config.toml
num_hidden_layers = 10
hidden_size = 384
num_attention_heads = 3
num_key_value_heads = 3
head_dim = 128
intermediate_size = 1536
vocab_size = 4096
hidden_act = "gelu"
norm = "layernorm"
norm_place = "pre"
norm_eps = 1e-05
positions = "learned"
qk_norm = false
attn_scale = 0.0884
bias = "none"
tie_word_embeddings = true
parallel_block = false
extras = ["capped logits"]
init = "uniform"
init_std_qkv = 0.0201
init_std_o = 0.0201
init_std_up = 0.0201
init_std_down = 0.0101
optimizer = "adamw"
learning_rate = 0.00118
lr_mult_qkv = 0.7
beta1 = 0.9
beta2 = 0.99
lr_head = 0.00858
max_grad_norm = 1.0
warmup_steps = 433
schedule = "wsd"
decay_fraction = 1.0
decay_shape = "linear"
final_lr_fraction = 0.0
batch_tokens = 131072
max_seq_len = 512
doc_mask = true
train_tokens = 507900000
max_steps = 3875
dataset = "wikipedia_en"
MLP neurons of a small language model. Each row is named by its layer, matrix (up: input weights) and neuron, and shows model dimensions 160-223. Each number is 50 + 12 x the weight over its row's rms, rounded and kept within 0 to 99.
After each neuron's rows, "fires on" lists the tokens most often at its 100 highest values on Wikipedia text that the model never trained on.

L6.up472:22 49 55 30 40 40 25 40 39 55 41 40 54 67 50 72 57 61 38 38 69 72 55 51 65 78 52 65 67 51 64 40 54 59 55 47 42 35 51 45 52 69 49 49 51 35 54 50 39 60 67 55 37 46 58 38 48 50 60 43 59 50 39 57
fires on: " b", " de", " B", " W"

L6.up1170:35 64 69 39 30 48 57 49 47 67 72 66 57 67 46 48 52 72 23 46 67 45 67 41 62 47 51 36 46 58 57 10 40 44 32 68 39 56 32 52 53 83 53 40 51 51 65 51 43 36 62 56 78 45 35 48 36 50 39 39 49 44 34 39
fires on: " of", "m", " Film", "board", " mag", " number"

L4.up833:51 68 48 41 38 44 44 57 77 58 38 54 63 43 44 66 63 42 51 60 60 30 64 59 50 40 60 34 45 24 49 35 50 43 45 54 51 70 69 67 49 57 56 59 19 49 67 39 59 29 57 52 55 62 45 50 51 51 51 47 56 37 57 43
fires on: "'s", "l", "o", "or", "'", "s"

L4.up275:50 49 69 50 51 55 43 49 17 52 51 34 32 57 80 68 65 66 41 28 54 13 74 62 59 46 50 34 43 34 65 59 56 59 47 52 42 58 33 56 50 69 70 65 49 36 55 62 44 32 62 68 49 40 50 70 47 46 42 46 42 53 55 27
fires on: "==", "===", " ==", " ===", " of"

L6.up392:59 69 46 14 43 48 75 44 69 69 54 34 53 54 43 30 51 43 47 66 46 55 60 48 67 75 70 58 68 51 48 42 48 54 43 61 58 52 54 29 51 41 61 55 77 54 68 49 54 46 30 53 52 34 44 69 32 50 33 68 43 68 39 57
fires on: "er", "us", " of", "ent", "p", " as"

L4.up265:45 52 43 34 52 53 45 43 37 43 39 39 51 57 43 34 50 38 55 37 67 37 52 55 48 51 50 57 45 51 65 69 59 46 50 34 40 33 33 36 68 54 56 49 55 54 58 33 42 52 56 32 79 41 69 60 26 42 46 36 53 62 32 52
fires on: " and", "er", "u", "an", "in", "i"

L7.up961:42 55 48 54 39 61 70 59 42 48 28 30 53 39 30 54 41 50 41 56 54 32 40 62 65 48 59 63 62 46 68 50 64 46 39 70 40 75 32 56 54 29 66 58 42 49 79 38 33 43 55 51 72 28 40 48 28 42 35 55 41 39 37 60
fires on: "\n", " life", " st", " 201", " 200", "ersonal"

L7.up56:52 42 74 66 67 50 51 65 47 46 39 68 46 48 47 59 52 75 44 52 50 57 36 60 56 59 44 44 60 27 63 47 65 35 32 68 38 70 52 48 77 63 42 28 47 50 55 49 58 56 19 53 70 52 45 80 27 23 65 55 68 59 57 34
fires on: ":", " |", " v", " The", " at"

L4.up1251:45 42 50 55 54 44 51 34 49 64 32 48 42 48 63 51 56 45 52 42 59 56 49 28 54 53 37 79 47 20 70 45 49 44 33 55 41 41 54 58 69 42 56 58 65 58 44 48 53 38 67 58 49 47 56 45 60 58 49 49 68 64 47 28
fires on: "s", "ers", "t", "res", "ed"

L4.up48:40 55 54 55 70 43 52 51 73 45 48 40 41 55 48 41 46 36 50 32 47 50 60 61 69 60 50 31 57 44 68 50 34 44 28 58 59 44 53 43 36 43 54 56 27 42 41 44 59 37 59 47 36 38 66 56 40 45 39 42 45 71 59 35
fires on: " qu", "er", "or", "ing", " old", "el"

L7.up308:50 44 51 85 60 64 23 61 51 64 47 36 44 32 23 57 61 28 38 44 52 74 70 51 49 37 54 51 18 39 64 35 54 38 36 59 47 45 75 49 69 61 71 52 35 46 48 54 41 58 53 38 61 41 60 44 38 58 63 33 31 46 50 35
fires on: " was", "ov", " L", " is", "v", "as"

L7.up1179:29 50 37 45 64 59 69 64 55 67 71 04 47 36 45 62 43 27 34 46 52 52 55 54 50 48 72 49 71 34 52 64 49 54 60 63 52 81 46 58 33 60 45 34 37 35 57 42 45 56 57 39 53 52 57 78 63 43 60 26 74 38 46 52
fires on: "===", "\n", "-", " \"F", "\"", "$"

L4.up1283:20 53 53 35 49 33 49 57 37 58 49 34 54 41 62 67 59 44 49 45 49 48 59 63 51 51 36 32 30 46 56 51 55 55 71 44 60 76 53 46 42 52 61 40 60 38 51 62 60 43 55 46 41 66 43 65 54 42 36 50 72 54 29 47
fires on: " of", "===", "-", "i-", " World"

L7.up1011:27 52 31 36 41 54 31 44 25 45 50 35 74 44 31 68 59 30 40 63 58 57 65 50 52 51 35 46 35 44 59 46 59 60 54 57 54 31 49 51 35 50 47 38 43 61 64 48 41 44 51 35 60 43 79 58 47 47 23 30 32 65 55 67
fires on: " ", "g", "ic", " int", " cont"

L6.up174:38 44 42 49 45 43 55 78 53 82 25 51 49 31 57 56 49 41 49 28 70 63 51 61 59 55 53 70 45 29 60 60 66 61 58 65 58 60 63 44 72 57 44 52 29 51 52 56 49 50 43 34 56 47 42 48 46 51 33 49 62 38 42 46
fires on: " (", " n", "n", " (N", "N", " N"

L6.up1475:39 56 55 54 37 49 40 51 49 37 47 33 68 28 49 62 54 49 35 61 35 47 27 60 54 59 60 39 26 57 72 38 57 62 55 53 40 56 50 42 62 61 68 46 67 79 57 55 29 56 50 51 45 60 76 48 56 47 51 43 55 58 31 35
fires on: " d", "===", "\n", " de"

L4.up1110:47 46 35 67 48 42 56 52 59 45 36 46 46 66 70 40 60 67 36 15 54 62 54 47 50 64 76 53 31 39 70 45 61 46 50 56 31 43 41 65 67 62 42 43 73 60 51 44 54 49 51 41 56 63 47 54 53 49 26 14 43 49 50 47
fires on: "k", "ik", " |", "ad", " Park", ":"

L7.up238:36 71 43 34 35 31 44 31 46 47 52 53 63 33 49 43 73 52 47 43 50 53 51 59 49 49 67 43 59 38 62 47 47 45 52 44 55 31 36 22 46 46 56 69 58 56 75 37 45 45 33 50 70 49 56 69 64 47 43 49 67 53 45 43
fires on: " p", " ref", "f", "ro", " pre"

L6.up857:24 44 65 55 63 55 50 59 51 64 58 43 42 36 55 46 48 21 53 50 56 45 44 54 46 58 46 54 64 29 36 49 43 66 34 45 56 40 36 56 58 43 56 10 36 52 50 73 62 75 47 42 62 41 54 45 33 34 48 54 36 48 58 36
fires on: " L", "L", ".", "w", " |"

L4.up215:62 56 46 52 63 65 75 40 22 59 30 41 36 38 58 59 65 53 62 26 34 45 44 41 51 60 70 47 76 48 60 37 58 56 38 57 40 55 38 46 52 59 42 57 47 75 62 28 41 51 46 61 53 40 53 45 27 42 42 60 29 54 49 33
fires on: "ing", "er", "ist", "el", " 194"

L4.up1198:45 38 51 43 68 51 51 33 39 50 58 53 46 38 59 54 80 49 24 50 45 63 52 51 46 39 56 57 69 46 79 54 63 53 56 48 53 54 46 59 65 55 53 42 42 62 49 25 26 27 56 51 70 51 25 41 42 53 54 21 42 64 41 38
fires on: "2", "3", "5", "4", "P", "H"

L7.up50:42 68 47 38 38 78 74 44 44 45 54 32 33 48 77 37 75 57 46 43 50 31 48 71 61 63 43 35 56 38 56 49 61 54 45 60 35 53 44 54 64 38 49 50 38 45 72 54 35 39 25 55 75 56 38 67 39 42 39 52 53 41 46 38
fires on: " 201", " of", " 200"

L6.up1313:48 50 49 38 74 67 52 58 44 40 62 30 34 56 64 56 33 50 69 44 56 53 62 37 51 52 53 59 61 37 74 55 42 39 57 55 42 75 37 40 55 59 44 58 64 58 74 48 72 56 45 65 63 52 41 52 46 44 40 60 10 59 48 49
fires on: "p", "c", "o", "e", "ing", "es"

L4.up323:47 50 43 55 36 39 41 72 26 31 32 51 72 59 58 50 41 45 48 74 38 57 69 46 52 56 59 44 61 48 66 55 29 42 40 44 42 74 49 32 56 52 46 51 63 55 39 57 35 64 57 43 55 41 54 61 38 58 33 57 40 37 61 57
fires on: " of", " Sh", " El"

L7.up1161:48 50 42 64 45 46 48 46 27 58 29 48 57 60 60 43 39 57 25 57 64 49 33 41 62 55 52 44 42 39 54 54 60 49 46 49 36 57 39 33 64 55 40 43 65 48 32 70 51 53 61 27 59 62 50 73 47 44 51 40 49 63 47 52
fires on: "==", "===", " ===", " States", " =="

L4.up507:51 56 64 36 66 55 69 58 70 28 54 55 46 44 35 57 53 53 53 51 43 65 77 32 48 52 73 56 75 39 74 35 43 69 65 60 55 58 49 32 57 41 58 52 44 45 44 54 39 40 54 55 43 39 56 64 35 53 55 48 07 63 68 50
fires on: "er", "ers", "ings", "ing", " Title"

L4.up428:47 53 42 57 54 46 32 58 33 43 61 44 48 51 51 66 29 36 63 54 37 39 42 48 65 41 35 26 27 35 62 50 64 68 35 77 49 47 43 58 60 45 77 59 59 56 50 63 39 39 36 43 49 40 73 78 49 47 55 54 55 39 46 43
fires on: " the", " it", " this", "ating", " that", "ing"

L7.up1325:41 71 76 44 49 49 47 68 37 48 43 46 81 44 64 43 53 39 25 44 43 71 80 50 51 86 58 53 33 47 49 60 51 53 32 40 45 49 51 47 45 41 52 50 71 26 64 22 33 41 36 52 33 43 42 64 33 58 37 46 41 61 17 60
fires on: " p", " s", "p", " rep", " New", " the"

L4.up1516:53 53 56 53 75 55 47 31 40 38 59 41 51 55 74 46 71 43 51 39 32 51 40 46 54 52 66 69 47 55 78 49 43 64 48 57 67 75 44 38 50 32 50 59 66 59 56 26 47 49 68 64 74 35 60 23 34 59 27 63 43 65 38 44
fires on: "ing", "ent", "ist", "al", "ve"

L6.up1327:50 43 59 26 52 32 46 42 55 73 55 54 58 22 47 63 66 54 41 50 31 48 29 44 61 54 78 55 58 53 64 50 62 42 47 59 27 51 34 29 63 40 62 45 39 33 61 43 50 34 55 37 52 52 48 62 52 30 48 44 56 45 37 41
fires on: "-", "===", "/"

L7.up1306:47 75 63 62 48 42 37 31 44 45 58 46 27 42 47 54 30 57 40 44 47 61 38 37 54 79 55 63 42 47 75 19 67 55 51 46 29 42 33 38 58 52 45 42 73 47 58 52 39 50 34 57 38 38 64 64 55 46 55 51 27 50 39 48
fires on: "os", " us", "is", "iz", "us"

L4.up579:64 45 52 40 55 34 50 70 67 31 52 18 41 51 32 51 34 14 53 51 37 53 72 53 52 53 60 45 57 44 72 52 54 43 27 55 30 50 63 50 51 35 55 62 54 62 57 65 36 62 57 51 49 32 56 69 58 45 49 70 31 44 54 44
fires on: " of", "es", " as", "en", "er", "ed"

L4.up1335:47 55 53 71 37 41 59 62 60 40 77 68 54 68 42 43 54 52 59 51 30 60 55 59 59 38 46 58 42 52 61 42 21 72 11 65 47 50 51 64 60 60 69 41 71 47 71 36 31 42 54 59 50 58 49 52 39 35 61 45 48 37 55 57
fires on: " an", "red", " a", " Title", "ly"

L6.up732:38 55 58 48 48 63 56 58 36 61 28 40 42 55 53 37 50 44 58 49 52 58 62 48 67 57 57 44 51 37 56 75 43 29 42 48 63 57 27 43 64 46 20 49 56 49 76 24 56 55 33 43 47 52 45 64 75 43 20 47 35 58 36 38
fires on: "g", " known", "s", "ating", "c", "o"

L6.up1099:49 59 50 56 68 52 59 51 61 61 43 44 31 62 78 56 57 55 26 64 44 46 58 47 47 50 63 65 34 33 73 41 40 58 45 61 35 34 53 70 69 64 49 51 48 56 51 37 25 39 56 55 50 38 49 48 47 44 47 47 33 54 32 41
fires on: "7", "is", "ad", "6", "9", " 200"

L6.up572:31 62 40 60 57 55 59 53 43 55 44 37 57 36 40 87 56 75 37 54 41 52 54 70 52 63 63 41 68 65 66 48 40 51 79 52 52 61 47 47 53 73 46 33 42 42 67 56 55 55 65 36 43 50 55 24 53 61 56 29 50 36 34 64
fires on: " b", " w", " v", " (", " B"

L6.up1139:51 48 60 38 44 38 47 67 45 52 46 35 48 45 70 69 49 48 46 54 49 42 63 60 52 34 43 45 53 27 52 51 38 46 65 64 60 77 56 40 62 42 36 46 22 38 37 46 40 43 59 43 51 31 63 71 53 42 39 50 66 29 34 53
fires on: "s", " f", "'", "is", "es", "le"

L6.up774:54 36 68 68 39 64 55 63 46 47 43 32 54 46 55 63 54 40 26 51 52 70 59 43 51 43 38 51 66 29 76 46 69 61 50 56 35 47 48 49 57 46 17 54 48 38 44 55 24 54 66 63 76 42 60 46 37 52 47 56 65 63 33 45
fires on: ".", " to", " of", "er.", " in", "s."

L7.up1441:34 73 50 57 44 41 47 47 28 26 62 47 30 75 75 39 65 52 34 50 39 43 45 83 65 58 50 51 44 45 64 59 45 45 39 60 49 47 51 45 45 71 65 39 53 45 33 48 26 47 40 71 66 58 21 45 55 39 30 32 55 61 46 64
fires on: " b", " |", " B", " r", " of"

L6.up160:45 89 48 52 53 62 38 57 62 44 43 47 40 67 52 49 62 42 48 38 66 34 35 47 65 37 62 46 48 37 53 44 59 58 29 57 37 59 55 65 73 46 55 48 53 60 41 42 37 18 54 72 62 55 39 46 53 41 42 46 48 49 44 31
fires on: "th", "19", "6"

L4.up799:56 48 70 30 38 52 42 46 51 53 53 63 43 33 42 66 48 36 64 24 46 58 66 39 63 30 62 55 54 30 80 48 50 68 77 76 55 44 38 50 57 43 60 50 64 59 63 63 54 52 42 44 67 39 72 56 51 61 44 52 73 46 35 41
fires on: " the", " a", "ing", " in"

L4.up1153:35 56 69 48 55 44 57 55 79 49 59 48 48 56 58 62 49 42 48 53 58 42 60 71 59 65 53 51 45 32 66 36 37 75 30 56 58 72 40 49 51 34 34 53 43 42 60 52 47 36 35 41 77 37 26 56 39 39 50 56 26 64 48 39
fires on: " of", "l", "as", "ing", "er", "are"

L6.up142:50 55 71 48 59 65 51 34 31 36 46 50 51 51 56 61 48 41 50 47 55 25 52 41 63 66 45 75 56 45 45 35 55 67 27 56 46 37 16 44 45 65 43 39 54 38 84 49 71 52 42 56 33 48 43 51 31 47 47 40 55 69 43 47
fires on: "i", "ri", "is", "r", "ist", "ia"

L4.up325:62 55 44 59 47 38 27 45 50 42 59 60 60 26 55 64 34 52 68 43 52 42 48 34 39 57 73 74 30 24 48 57 51 77 51 45 28 45 35 55 53 42 50 61 55 29 42 56 51 58 37 55 48 44 81 37 46 62 35 58 49 42 51 46
fires on: "iz", "os", "u", " en"

L6.up503:38 45 50 53 60 61 38 36 58 47 48 32 54 39 29 50 49 36 44 29 57 63 43 34 58 47 55 54 53 52 53 49 64 67 47 64 59 33 34 42 50 70 52 54 47 56 38 49 47 64 73 49 62 32 52 40 36 45 45 56 78 72 21 55
fires on: " in", " E", "ate", " to", " school"

L4.up206:32 51 25 63 58 78 61 30 56 23 57 44 55 39 62 55 79 53 29 54 47 68 79 50 61 51 51 42 57 31 52 41 43 49 58 50 47 39 61 52 57 55 54 22 58 35 50 62 57 30 64 64 54 67 53 57 59 51 33 48 32 33 50 37
fires on: " acc", " fin", " disc", " Jos", " reb", " conf"

L4.up134:56 80 47 58 71 53 39 66 46 35 61 56 62 45 51 44 42 50 23 38 51 43 56 58 54 45 59 36 51 31 64 25 41 58 48 60 50 37 72 32 62 44 58 52 46 59 53 25 40 26 33 67 51 43 56 52 58 46 60 39 49 49 46 51
fires on: " Ch", " M", " p", " Min", " min", " P"

L4.up1512:45 47 71 40 51 50 58 24 34 39 65 37 70 38 47 51 47 21 49 28 60 36 45 58 57 42 51 74 38 37 51 46 52 47 44 52 30 46 34 55 29 58 65 65 45 45 65 68 51 58 43 47 43 29 66 50 29 46 48 57 42 60 57 50
fires on: "as", "ot", "er", " medal", "о", "all"

L6.up1535:47 50 39 60 50 44 41 58 26 50 20 42 62 50 31 67 45 38 47 42 60 55 48 48 66 63 67 51 56 13 57 40 56 37 59 68 31 77 58 58 52 67 50 43 57 47 58 56 59 51 57 31 57 41 68 49 70 30 55 41 53 74 42 52
fires on: "===", " ===", "==", "\n"

L4.up14:58 42 58 46 57 63 57 45 45 37 42 33 57 49 46 56 59 56 44 49 46 44 46 67 58 54 62 51 50 55 64 56 39 57 73 50 39 70 35 43 80 36 47 33 68 38 52 25 45 44 65 59 70 48 73 47 26 64 53 42 51 57 25 34
fires on: "ing", "ive", "ating", "ate", "ic"

L6.up974:57 61 58 40 47 64 49 42 48 39 41 40 52 43 49 41 67 47 47 44 16 56 38 50 69 48 57 32 50 50 42 47 69 29 56 48 46 52 41 38 61 45 40 42 38 32 41 39 24 30 51 59 61 58 34 74 26 44 43 43 53 32 40 52
fires on: "-", "g", "ic", "r", "ge", "p"

L7.up893:47 55 57 46 46 42 37 47 07 44 69 27 54 34 49 26 68 40 41 55 64 46 63 43 56 50 47 60 37 40 75 50 67 48 59 46 36 35 48 46 54 38 55 33 31 51 45 28 68 41 61 46 52 43 44 64 44 47 52 25 31 48 56 54
fires on: "S", "m", "M", "P", "H", " age"

L7.up1437:47 47 60 48 59 38 51 38 71 55 52 41 57 46 35 46 55 57 50 47 56 59 62 84 61 33 29 61 46 35 60 49 40 65 43 62 40 52 45 50 52 57 74 59 33 51 49 36 40 40 70 66 64 46 37 59 53 43 56 59 61 45 41 58
fires on: " a", " H", " S", " Pro", " le", "ro"

L7.up513:54 54 48 40 49 33 64 52 22 46 57 26 45 51 38 49 68 55 38 31 54 65 46 52 58 65 55 52 51 32 47 54 51 36 58 52 43 23 44 45 42 59 46 55 63 60 53 14 42 44 36 54 66 31 61 41 39 49 26 55 47 80 41 29
fires on: "an", " and", "i", "ab", "ual"

L7.up393:40 45 54 56 60 53 61 23 42 45 67 46 57 47 60 47 64 54 39 33 45 56 61 44 65 85 34 60 80 60 75 63 54 59 51 64 61 72 44 73 61 70 45 51 38 51 71 48 40 57 47 42 72 44 35 39 45 35 53 56 61 35 49 54
fires on: "H", " H", " \"H", " [", "==C"

L4.up1317:50 58 61 42 55 41 64 51 46 61 46 32 53 48 58 40 72 56 53 54 24 40 49 46 53 70 49 47 39 45 53 48 33 62 56 52 41 38 44 72 57 57 43 63 81 31 28 61 33 41 44 59 51 26 57 54 46 48 50 29 39 29 50 38
fires on: "en", "y", ".", "an", "ad"

L6.up906:46 51 61 58 40 31 64 62 31 50 28 52 79 49 65 52 54 40 65 47 61 56 64 62 65 46 58 52 55 49 50 59 63 59 44 58 53 38 57 57 54 81 38 51 45 36 47 47 61 51 60 53 49 44 53 61 48 51 55 38 50 62 32 40
fires on: " of", " on", " well", " out", " in", " week"

L4.up1442:41 52 60 32 47 47 53 35 45 29 44 37 55 36 58 40 49 49 50 43 40 35 45 54 66 45 43 45 38 42 57 55 21 80 30 58 41 55 43 72 55 67 55 59 64 46 47 45 47 44 39 62 51 38 34 42 54 48 72 53 34 55 58 36
fires on: "ro", "er", "est", "able", "ual", "ant"

L7.up1269:42 43 72 51 45 44 51 53 19 56 38 32 78 38 63 65 45 51 46 32 49 36 53 41 65 60 62 45 75 42 63 43 70 38 60 70 42 70 50 16 46 60 47 44 33 45 48 47 55 50 38 40 49 41 43 68 22 45 42 46 75 47 45 48
fires on: " (", " ch", " v", " h", " |", " V"

L4.up575:45 56 65 47 52 49 50 36 36 52 69 51 70 56 64 56 48 38 56 58 48 23 33 60 64 61 66 42 59 48 59 65 49 61 41 51 56 80 41 59 49 47 66 57 66 43 62 31 40 50 26 54 58 44 63 49 36 46 53 35 63 34 56 52
fires on: "est", "p", "ated", "ural", "ag"

L4.up618:47 53 41 43 52 68 36 49 34 51 24 62 56 47 48 59 59 47 31 35 53 63 72 48 56 49 78 56 57 36 64 33 54 39 53 63 69 81 49 61 55 66 39 56 37 50 30 47 51 56 53 37 43 61 40 65 40 52 55 44 29 39 56 28
fires on: " L", " l", " D", "==", " in", " H"

L4.up123:38 73 52 53 18 60 52 45 55 32 66 36 46 64 66 66 47 42 40 54 55 74 40 48 57 48 70 44 52 62 55 63 62 77 52 61 50 54 41 70 44 56 57 67 49 57 52 34 46 53 48 62 59 52 36 26 38 55 48 57 57 56 20 50
fires on: "g", "th", "pp", "igh", "in", "ens"

L6.up1526:40 54 38 46 33 53 64 64 44 41 49 68 30 51 45 66 52 51 45 35 50 44 50 35 55 62 19 49 43 42 50 69 47 59 60 50 36 67 42 60 51 61 68 26 45 49 51 54 55 54 42 52 58 62 55 38 40 49 41 53 67 59 28 59
fires on: " 0", "ol", "le", "an", "a", "en"

L6.up357:49 51 53 39 50 51 48 26 60 50 54 53 45 50 61 49 50 32 56 43 62 63 70 32 61 42 34 38 53 38 49 35 49 64 51 61 55 53 38 68 60 35 61 40 37 60 55 44 51 67 58 63 49 47 39 59 45 62 47 49 46 55 45 44
fires on: " |", " in", " of", "th", "ing"

L6.up854:51 61 46 40 63 27 52 46 55 33 67 60 66 40 49 61 62 58 61 29 47 69 48 49 57 72 42 52 65 30 61 27 70 45 46 67 34 33 52 44 38 48 70 51 46 59 56 38 67 28 41 44 70 48 47 54 61 43 42 53 49 47 44 38
fires on: "f", ":", " beg", " conf", " ref", " F"

L6.up1449:54 46 51 43 58 44 64 55 58 36 40 34 68 42 63 52 48 55 37 31 35 49 48 69 49 50 51 65 53 44 69 32 59 60 41 62 44 59 39 54 35 29 34 60 65 35 68 57 50 46 34 60 64 60 36 56 43 46 47 35 59 42 29 42
fires on: " |", " was", " f", "ly", " be", "ely"

L4.up1397:53 52 59 46 34 38 43 54 67 63 52 44 53 27 50 56 55 54 54 38 74 60 57 60 54 66 73 72 57 50 63 60 52 58 62 59 56 36 58 65 54 68 47 33 53 38 27 31 52 43 47 51 59 45 53 49 34 56 43 53 52 48 26 32
fires on: " in", "or", " after", " of", " like"

L6.up528:54 59 46 49 64 41 62 38 51 30 66 52 44 65 33 59 49 45 57 69 58 49 36 49 55 53 28 52 54 48 56 44 67 74 41 61 62 54 39 74 65 57 52 64 46 55 62 46 58 52 71 68 39 39 54 57 61 60 65 53 52 65 53 35
fires on: " |", " points", " million", " h", "0,000"

L6.up1390:43 67 62 57 68 56 34 68 38 48 44 40 80 40 57 70 73 48 56 36 65 52 48 65 65 52 38 28 50 43 47 54 52 78 51 60 44 37 49 44 58 54 52 57 73 34 33 46 53 35 45 66 41 35 45 68 74 46 49 51 57 63 32 47
fires on: " p", " P", " on", " sub", " un"

L7.up1199:47 39 58 38 32 56 52 49 54 30 45 43 53 71 59 51 42 45 33 27 65 50 72 57 51 62 54 62 58 39 40 34 60 58 51 52 46 47 68 39 51 60 33 50 28 38 62 26 73 52 35 50 43 46 11 44 60 47 53 45 61 22 38 46
fires on: " |", ",", " ", "ov", "ey", " was"

L6.up682:33 47 57 57 53 50 43 55 55 51 50 36 76 64 47 38 49 49 34 39 35 61 41 46 51 36 56 46 53 67 72 35 62 36 42 62 33 54 42 46 57 54 46 57 65 47 54 48 35 47 46 58 43 46 38 45 46 59 67 38 62 79 29 39
fires on: " |", " and", " to"

L6.up410:26 49 37 70 60 38 53 27 49 45 46 42 75 56 63 45 65 61 52 41 50 53 43 53 52 77 50 52 61 27 71 21 60 46 61 72 48 57 44 60 63 44 43 61 55 37 69 51 52 45 19 52 69 42 53 53 63 44 58 55 67 70 23 24
fires on: " |", ";", "-", ":", ");", " and"

L6.up795:40 50 68 59 49 37 47 43 50 49 71 55 43 58 54 40 42 47 57 60 47 66 48 47 58 44 43 42 57 51 41 22 29 70 47 66 41 52 65 68 51 35 44 62 47 72 55 37 27 36 42 42 60 66 53 49 45 58 48 46 46 36 37 41
fires on: " a", "s", " of"

L4.up926:46 52 51 31 81 63 52 42 45 59 28 49 70 45 59 58 69 52 51 40 35 57 57 50 55 43 60 51 52 56 42 52 57 59 46 52 44 70 73 54 59 62 46 32 42 53 65 29 67 58 31 64 67 24 59 63 58 53 21 39 51 60 48 30
fires on: "at", "ating", "t", "g", "ated", "G"

L6.up1352:55 45 44 37 79 33 49 43 33 57 60 38 50 47 34 62 67 46 46 32 46 65 45 39 63 70 33 62 61 26 64 53 63 67 49 70 59 55 57 39 55 53 58 53 40 40 57 55 55 42 35 34 42 44 54 62 42 50 40 52 67 38 36 54
fires on: " De", " de", "e", "re", "a"

L7.up1332:47 45 47 29 41 26 61 53 54 73 45 34 50 36 42 76 55 48 38 49 30 48 43 30 59 57 44 78 70 54 44 55 44 53 46 66 43 85 34 60 42 36 46 48 68 39 70 44 61 45 62 31 45 46 54 60 75 39 20 62 47 54 22 51
fires on: " \"", "-", "i-"

L4.up593:55 63 51 36 58 33 31 36 64 46 57 36 58 40 67 44 52 40 53 49 47 63 74 51 56 39 35 48 38 28 64 40 41 38 39 58 46 54 31 50 41 62 51 34 50 56 36 32 58 18 33 53 58 49 59 53 34 48 63 50 58 62 53 64
fires on: "ol", " Mount", "l", "op", "pl", " Eastern"

L6.up128:47 56 67 32 72 53 57 76 22 59 36 37 55 40 59 75 63 47 20 49 51 68 31 35 56 67 58 46 59 55 39 52 55 50 52 72 29 51 40 46 58 65 54 54 47 36 51 67 50 41 36 38 53 61 50 37 53 43 42 44 48 60 47 26
fires on: "-", " re", " man", " att", " cont"

L6.up292:56 47 36 61 39 31 47 46 44 50 71 44 51 42 46 69 59 32 28 36 55 51 68 58 56 53 41 44 65 40 55 66 62 74 51 65 32 59 31 36 53 55 64 29 45 56 68 54 51 61 51 48 59 23 48 57 55 54 35 37 43 34 25 43
fires on: " was", " \"", " to", " is", " \"I"

L7.up569:45 39 75 61 55 59 44 58 35 56 52 47 52 51 48 35 52 47 67 37 56 32 36 63 54 70 61 80 53 41 57 46 46 61 59 48 45 73 50 44 44 44 29 39 47 34 63 49 42 45 36 40 57 51 61 49 48 41 60 37 30 70 50 25
fires on: " |", " L", " J", " K", " R", " G"